config = dict(
    n_layer=14,
    d_model=320,
    n_head=5,
    n_kv_head=5,
    head_dim=64,
    d_mlp=1280,
    vocab_size=3179,
    activation='geglu',
    norm='rmsnorm',
    norm_place='pre',
    norm_eps=1e-05,
    positions='rope',
    rope_base=5840.0,
    rope_fraction=1.0,
    qk_norm=False,
    attn_scale=0.125,
    bias='none',
    tie_embeddings=True,
    parallel_block=False,
    init='orth',
    init_std_qkv=0.0443,
    init_std_o=0.00837,
    init_std_up=0.0443,
    init_std_down=0.00419,
    optimizer='muon_variant',
    lr=0.00521,
    lr_mult_o=4.0,
    lr_mult_down=2.0,
    beta1=0.95,
    lr_head=0.00453,
    grad_clip=1.0,
    warmup_steps=200,
    schedule='wsd',
    decay_fraction=0.834,
    decay_shape='linear',
    final_lr_fraction=0.05,
    batch_tokens=[32768, 65536, 131072, 262144],
    seq_len=1024,
    doc_mask=True,
    z_loss=1e-05,
    train_tokens=381600000,
    steps=3285,
    dataset='wikipedia_en',
)
MLP neurons of a small language model. Each row is named by its layer, matrix (gate and up: input weights) and neuron, and shows model dimensions 208-303. Each number is 128 + 24 x the weight over its row's rms, rounded and kept within 0 to 255. Numbers have three digits each. A neuron's up and down rows have the sign that makes its largest values positive.
A block is one neuron, or neurons of one layer that tend to fire together. After each block is what it responds to, as a language model described it from the Wikipedia text at the highest values.

L2.gate65:111175123101147071163131130123125105122115129094154151127108151147158172128138120113132147125151122121115136117105098099145119133127143129117106122096117170138159114151107115131088136128120133093142101129074145134107140151110129136146144189100090087180135139151146110124177140126139139103
L2.up65:142165110144133091153109138139136122164119125113145136138125150139178147134133127093117133134162091166099133138126140112166127119125141143109114124107137156137144115160100090136121161134101123128153120094099121128081140109105148125144152149050133124166131128135130134095143146116098094105
L2.gate104:111151126142135107076100115139164185113118162148093123102121135149108162100148121090108155169186125156111148100128086119157103180137158134106098124116119096154156138144091134120164124145123137145104102109083096146147126161163136114131142152099123155106122152150139142109130113117083137133
L2.up104:130114104130140155138139137108150126099131148149168111085105162135145130142141125116149124064118103099109109097124159145123147093114103120136164127125109085126122172134076090118139134170141121138131130102150127142110102141141152111137151101124141128182152155129120134075100100120171125138
L2.gate525:132138081139153125136137096161124167092122121151126143157150142115128093125148127102114205124131125138118131132099181149145189110125146143125096151124112170116156167100104104151119086136098115018138091105137100135167145162119128110089126138116136144099128114133149123151151132148123102134
L2.up525:171158132163136091139158109166128185079107118145122164113094128126122118131133128134128191141111100099136116129075147144134165159096178102120132127141152128096129153131117091167104102116114143085092103094101116086157147147130125106128152161107120154121156112123132119169088109107099125131
L2.gate593:094132113093114146114142117105118130124101140112103072111146147168163122104146128138162135122128137087122154151126142177163110144145098151126099124147109119134135132123136097205128125150133118083157120092088143100178168130137140104124126130153118123137146100165096142132150206128139138148
L2.up593:089123086109131146118157088135114135141083154090118096097139121166129129120155121135174117124167151113106115160111118184141096157160129139144109131108095139141168124112122114165125135145119101077146140130057135112131152124101132092113103136167134130125136096158130149162168156138136127133
L2.gate1012:099149146112104142125106103155171133146154098116123144166133151200089087141156118114168118156124107124108145098136141131139129149122139160100159111134092122110157164111130090129110146150117138109130140101128090123194118128124155084111110103133079113083103111098077094139121148108156157145
L2.up1012:121152142129130134138113117179176134150094152142125135147118188122169092158110127087177156149127103124163125091126116167119167141133152152107120165137121120138120132110122104124152146118113137130169123117148120132132133137102149136147107138133120114118118138107137140101160154134136104139
L2.gate1015:091116141171169132151118117129132105121125175186141131144125086176112088126132150125102141119131185076118157109145128099116090136143122100083151101140115179087131109097129137129134113118143093123119113122104160101118145139121122108143155094126128131133110143120142133092114105104128138145
L2.up1015:168145104114155150141136141089127126110102162113170114142117192179118149112160127150103132120080156109152140107107104108118139117133124136146113133134139161148097174111154143092110131082143133112135140114100150148092148109112111074129137175137100127148148125119102140103102138135136080131
L2.gate1023:132177112173138128128140175124122171096091122145117144094156110079062120145057119137152167144119130117096126165170129126136129150100132147119135104126141130159108121130137145129106111137134119097113129094120134118127115105111134131118099115088133115123180113129155175138184133169139129164
L2.up1023:089169122160147102114115153146117148119118122137134106139127108134071116150098140114128159137149141132126127158140134105132128139104132156105131096118150134131115142149122145130094086171135144115093134130151130133113103132147135106120127087092133124130143131117137145155158095160135137175
L2.gate1259:099146099092135103106132053138131152116165097132199132161115140118084110122137126156118123086133092149105117119094128111122152137136171155126133117120147112076159132100099126116147128114071122126117173106152125134121157157109127121146132125132109150164126123132106166122119108137143139133
L2.up1259:111159153128103123127147111144120111131135124204142157122118112107153105165199116155121145137077114121102121100116123137129147129144143144114146103091121108133166083130116117114152122128085115172135126129152094138165134101111146138129114118111107105118091150136177159118107070083131121135
During plus word fragments. Mainly the word during before a period or event (during the Second World War, during their visit), plus fragments like man, ol, detail and table rules.

L6.gate687:136148093126125082130152118126122112112142190102094142149198145134131074122122095147147117152125165134175132150127177091118131114134127101132132125110126122148080145136066159127142132151146145145130112127143159152129119113164129132127130110181119134161133154094127115131146196165126128117
L6.up687:107127095120139102103131121110092140121113118102100139144117117094151095132109126145111182076113091123114108100104128101117115090124117116082122125069165106136129130146100104140131118126148155124144082120132148094140152147172158154086135135128113137126116136099121153109089152123123117122
L6.gate1194:156157130124126141138123126140083125125113134107125144130147131117110128140138123125170136102105138105134078123181158096132134093137145111148106104126074124125088182126133173125117091147135109128137151137142158156123154182181144134123133142139148145138123139129120150161154147153146141082
L6.up1194:154108136126108078169177137118132141128106135135127143152177134126130136081127130136113184102114160197086185153121132172141120134113130150134150086156104116100143140111122103141123161141182095128153117098141100137115107117135142126097137162109112090150157142106121141133114115123185138150
Mid-word vowel-consonant fragments. Short syllable pieces such as ol, ar, or, al, read mid-word inside names or longer words split into subword tokens, as in Rand-ol-ph, St-ol-berg, Cath-ar-ines.

L2.gate0:114108101103112125112124140132160113129114128135116130169117144131100135124119111134103138137121158115126112149082141195148151125143142116170159141152138131152080216150139129165132164148148150127173101092127134122122151103140130116160110161117150129096129119156181106132113107137145111128
L2.up0:121147124168135114133154121122158095131121109112100127122127110108133130165114157125105094161112123116123139134098155182105144124143142146191154141137147184123103243151144136170102148119101142141155101121142137118179114122140122119135093154129142139094110123147190150137123140156091070182
L2.gate38:117120098149113138135095117097087128119153134116143151139106136156118129169110129105175111098111091118125143149129127125113151130126139126169140108164140122154161114157173182157116133135115142115143104159179154113140074148115170077137128093154157121174130140148142143141115125135135115145
L2.up38:123107116139118127143113141093075154098137154110142172161113094128101121190117182142148131118127131129117122119111123121143160123114153134132123119135178119142156134145159146118131103127119132087110115146148152101139085159110176062093139125122204124116135123135129109161141148143181056106
L2.gate319:074141091146115127140133082136164114065138149134125089139111096154101112100135126107129115163111093148132105137110146145108103132136126111161159114140104079146169134132141112126162161134149117154115137191140116120125138157153107149118103153156147140146129091112125125120088123113136133152
L2.up319:104099124116158115133147124121120166096147125133153128160120166126093126111190128124137056140146148150158096113119111102141123094132102109111122139166095071132098090115094148143098168106122120115078088141136133139159144139138096131127124140076124127094123133131124156119152111126143141091
L2.gate377:100126143138126159138085080150111070171168171147097142111113109137171186116124150127090114118170130143156128133098110146104154116158098141085104123123131108144148159128153125104101146120070125111139098123170169131186128131132153106161085125122118156104135102140137085173135165122126126104
L2.up377:180133104123127139150111155126103151134157155175103071095167152130137145149116121141102124107098115157140135140091125126131097181106141129114168124103124114143136132201124134128138156122109144136115097160144147115131129162110119116137095131148160152119133100112155114138146115145139150099
L2.gate416:126146102111130105182136120116141114115128170105090147131146139167152160148116126123139117150157126113124109171116123127088099121152120148109120134106143144093152130137128116150144125098127141111132120143127147157101117170128131133083100148122146113146112150138108148070125135111121089147
L2.up416:089110111111134134137142128119147105196120153125140119137097106129137118140125155115158147134155148086148173095139124122122123128149138081152133126109139128152182124143095121085158093122114149120131124128130147134143135123133136150112131134113163063084142137124129156163127113086128147134
L2.gate440:146125096159127137172151138141123121117096089134127136111139121150095162156120158104134149154132114196128163137127076078112131160125120121136128131114137134096132152131123160092150139107125137087101062155138140104141211129117108101150106142088098135131092145143128126131109088120072114092
L2.up440:141122070185110130145130145111117118126117133141140138135133100160141125178115148134138118101134122120118171158110101111117093127098150107121135130155105105069110109136133172090154122143115104119120112164147114115134155151130121145147101157105099121120114161142127138139143127130121100108
L2.gate1035:136117133143147097140116087120127170135138114147183154145092106106185108143121137083139144101083112141111092104108141189143150115119123152091123085157150108110142117123162130188129147105114127172087120138154079102126146125159108153119137140116115121102117130163135148123096154100139162175
L2.up1035:147167141129107105091161097152096115109107085136075135134099126082139130137179110150147111135122117136124130136150105124170076108143132155106108163128149104136139092140159140124137136107175125095131123138125143152111117103094148154169117144144116136117124135123112166169142182095122132135
L2.gate1062:170111128145096119134124103110099141148172143110179140151116130170118179139114143130146122117149140195150113135122118141128075129133128123110105103111145114174111127156139122142091139093103126125130169122142108094129134119153100064159123099164096170128147141144076127130138161092148113141
L2.up1062:137116114129125179151144111085110120135109142172140179150108114161120136146107108129187115149138136137114145131111137097115111135143126130104159113112140074107121158140128132100097109100117148070147100121109122090151221114137124114103128137123116127082120147153092152117122188130142149113
Noun-phrase determiners. Determiners and modifiers opening a noun phrase that expects a noun next, such as every, each, next, same, his, early.

L6.gate752:130157140099126132117115162138149153119146122137138121133093123159211157153093150145126135174133119142152160183111105082134161133153130128138122174158098139119108166177062155095135139157152163114108146125179178122099131067145133104178150098156144152113137111127133110097131141148081157145
L6.up752:082120140148176138124153115146120138084146086105124157151127094121092090124123156136131162121141115165125123148103114135155155133124106191140139136151118130130142145111095100126149141147126126108117107097114159120116144114108134140114116096109127107173101112153133094131078136129127112138
L6.gate940:096161079138129126069137139144081092116117170146138117153136143134090126139135114114145115136082104131158127141115126121115111114133101157137135128121096132145130118125112125165118171167117136133151127150127136123100150119097121111168158084157083108095071106150150153147148148129109169104
L6.up940:113135136122154149112084128138118133100129136143137127114129115113147125135122140136123118137146103142141153124149159066144136158130165151097154107132125114109117148127121116125154140176120109125154133140128100081120126121074126094157092144086121098173106154169089093138136095108115147093
Possessives and word-start fragments. Possessive pronouns his, her or their before a noun (her mother's, his father's), plus word-initial pieces like rel(ated), coll(aborated), and forms of come.